Weights of a small transformer language model.
Size: 9 layers, width 384, 6 heads of 64.
Architecture: RMSNorm before each block, rotary positions, no biases in attention or MLP, untied embeddings.
Training: a variant of Muon for these matrices, 709M tokens, 5409 steps.
MLP neurons of a small language model. Each row is named by its layer, matrix (down: output weights) and neuron, and shows model dimensions 96-351. Each number is 500 + 50 x the weight over its row's rms, rounded and kept within 0 to 999. Numbers have three digits each. A neuron's up and down rows have the sign that makes its largest values positive.
After each neuron's rows, "raises" lists the tokens whose logits its output raises most directly, leaving later layers aside.

L6.down672:521466495519480489534466463517546428472509497583518492517481514510515516526587521480373520613386452486485478496484483603417536565497522428402418536431535576478523443580556589515535529490510533499428515518479478595409435500419536481557478437533518485507501592422437493486539547575466412519387408533523510503486429520384507483481506465529484477495448519494531489517489545614444469487527515516469464504455522391517500562447535487447556483452514527570574493505536561467493396458468418485486521500489418573514558525418571500449563505464516528446565493507481488633451551519425440485520523587586452524477535567635576456483532536540404523522570487591487460450464563545435470492516568469448429523548460575479491517465451443520538566472473458475545461540633470542497508548557476
raises: " arrival", " discover", " addition", " creation", " appointment"

L3.down667:440511527539517533513487556515445517534505490514481471568456393498495463468489468517489586475498403557568516458431433527431549498489623485567478551545518467507601595439470608451570484558541423558477497477460482500449472426529482494567509526494451524534619456557491442492534521492511431502522467568561524476504440490471500540473407528552475499490585503389521507466498438512495556497477356390449524485458460558506444597463439458515539555494480545461455567434558525485497488542557485476466627448527600460540466616598440418458537439446537458473550463483406439501507488416485413442468525497552443568598516497444440510460486505487455617467472587499468466575568454456469486535495551522474533544615441520518492527522507468579504539541475455569499507485421501531504404440568493
raises: "mal", "mate", "cade", "ces", "men"

L6.down22:499514492515498518407571527470529506619591404444446468498457533498482425523559452409488481458348516576513513502466474601539564559469592460449451457503502487474499572595447491521522522566526589497481492536579503522479622488478483442513544533502472497415556547395467519563545486479527455507493450510519536541450541555482604503479574566423513469424546529546497472477439431487536451478486418451444514584545526472559448519416492458532430412485533485479525496637625453524562478540478476461488450419428610504551548473520538516518448421467488532532472472482500515552463480460552487519544533452516531551574516459548505515406509594546612510473460463477511513513520539570539584518505553466420522435558496490594493603577496504440520446586569502501378470533522447545475525576547470
raises: " |", ").", " whom", " predecessor", ")"

L3.down339:524455474454611518593542502515459563493566485505431457499564532467414471461561480411496498539426513435521486595432471552484566595531543523505549536489463551484533436556436496458460479477467475545502529557480466517450513579467447542537552470515515453471485549491524551502498497568490570591498544448579469362473445403475553520506580544346478429553565473528527461494567573456490575564542464512538552602405487439515470554475447584347468592497505531438509585542538375549549457492434482472507610449544516497475554517442534459480553448516519512531405534461463578478533511446447521491561514548476502388473502525457463406587525514560392508506512484465526414532519425546529439506590522444528531550493548468523453513440491546635517428517596491446499479489533585459512467523496587
raises: " remain", " make", " be", " have", " take"

L6.down231:527435433539488437436550449582439502491486488432447434489563466543535502441489504580446502468405475458509459495451441507453522584591573474523507485538480420472550428516449404593489453517573574513470581420483508466539455447458518377496460523577531508450489454515523517461569574521518519553516533576524496545491510465540541534463495442468483551455480472545429434523523506460571468533671479418552554436528581505473507454559568542449546482494475485506527455531470514546421476508448454590482466467426555418490561534447541437474459557534490489493515404507508502493570447556536414540457504474570500472491485512409464539474479528570522579469520515460551557510528554594485467573455535548495515486571592485514488532540515474585437507493521516455572585597486506437515421550473523
raises: "ler", "l", "ling", "ter", "led"

L6.down1468:500442551499463466528458535583524543504500561547496480531555512614657552518556523541431535559560548491436579569477458510468513513523550476422540602461539503574516451520433450551507465508533467435488478510580556514579396455510534549518421599550489551487500492534436453502545520460575502555426457473473556531481509505548568426472528521530457411490423540489429393514517532469517540563457553543535531429532606518543504423344544557508552559553538552481499538494518437550486454565543589605516504463539583469465418575556533511504582532517460477478505543516501424475532467427515608544496513532541574503466460479573480439476518454457487509467525447504549523488572526506401584474532436473460422537495467451446476505497501455575429534507427515402516471423517527447358535425516486
raises: "th", "ties", "ty", "thi", "ister"

L6.down1371:520526499502511535535449487533567512506581665495528492488616557510538496536446522409476412480453568486541534502517581520526521461416539491492505544382444450527473578505391504510444474460482549462453473575495491422467522496503496441630502584439533542464476477522474468424504418505471547453573402485493551547534468480488547507538538599479475483469464488457491425484519583482485523548509497437532494596512539556472612490494432463493500550475557524494504493387587519555569481540533550508473516481403597537482540521472437417471502532499498517545552626504502382469557382511513405504503537504449565540549445492552510467491470456442552582471523440536476506429497485480510470489523542430526535502423426562541499523467482451551496485479507507500548474452511574603395463407471469
raises: "tile", "til", "to", "tal", "ting"

L3.down628:427525480434468529544519503483472515520559499566504560515453498431499501513428558664465525579487441577501391439546508551513492532431461537550498504493545470563607500400536500475462530542514457528539408531543563536455577478402545464456512528441504524577396596612517486436536515454508428478492442480585467464513504548543556627486479518540531459502434607505488459511589571483420506483440547482564603462518510412502563467511516472515494499444506546428623455453459574566485632575499560502448499440448543535557586534557461526532458530427501509454488468420514430501529482448534487518551535496496487426486450516499513602496498527485595440521451489483484527522499499536493551490542453554395461541486561524524418576478373509514476494545499493543486598469477497442463493456495598
raises: " year", " day", " night", " month", " season"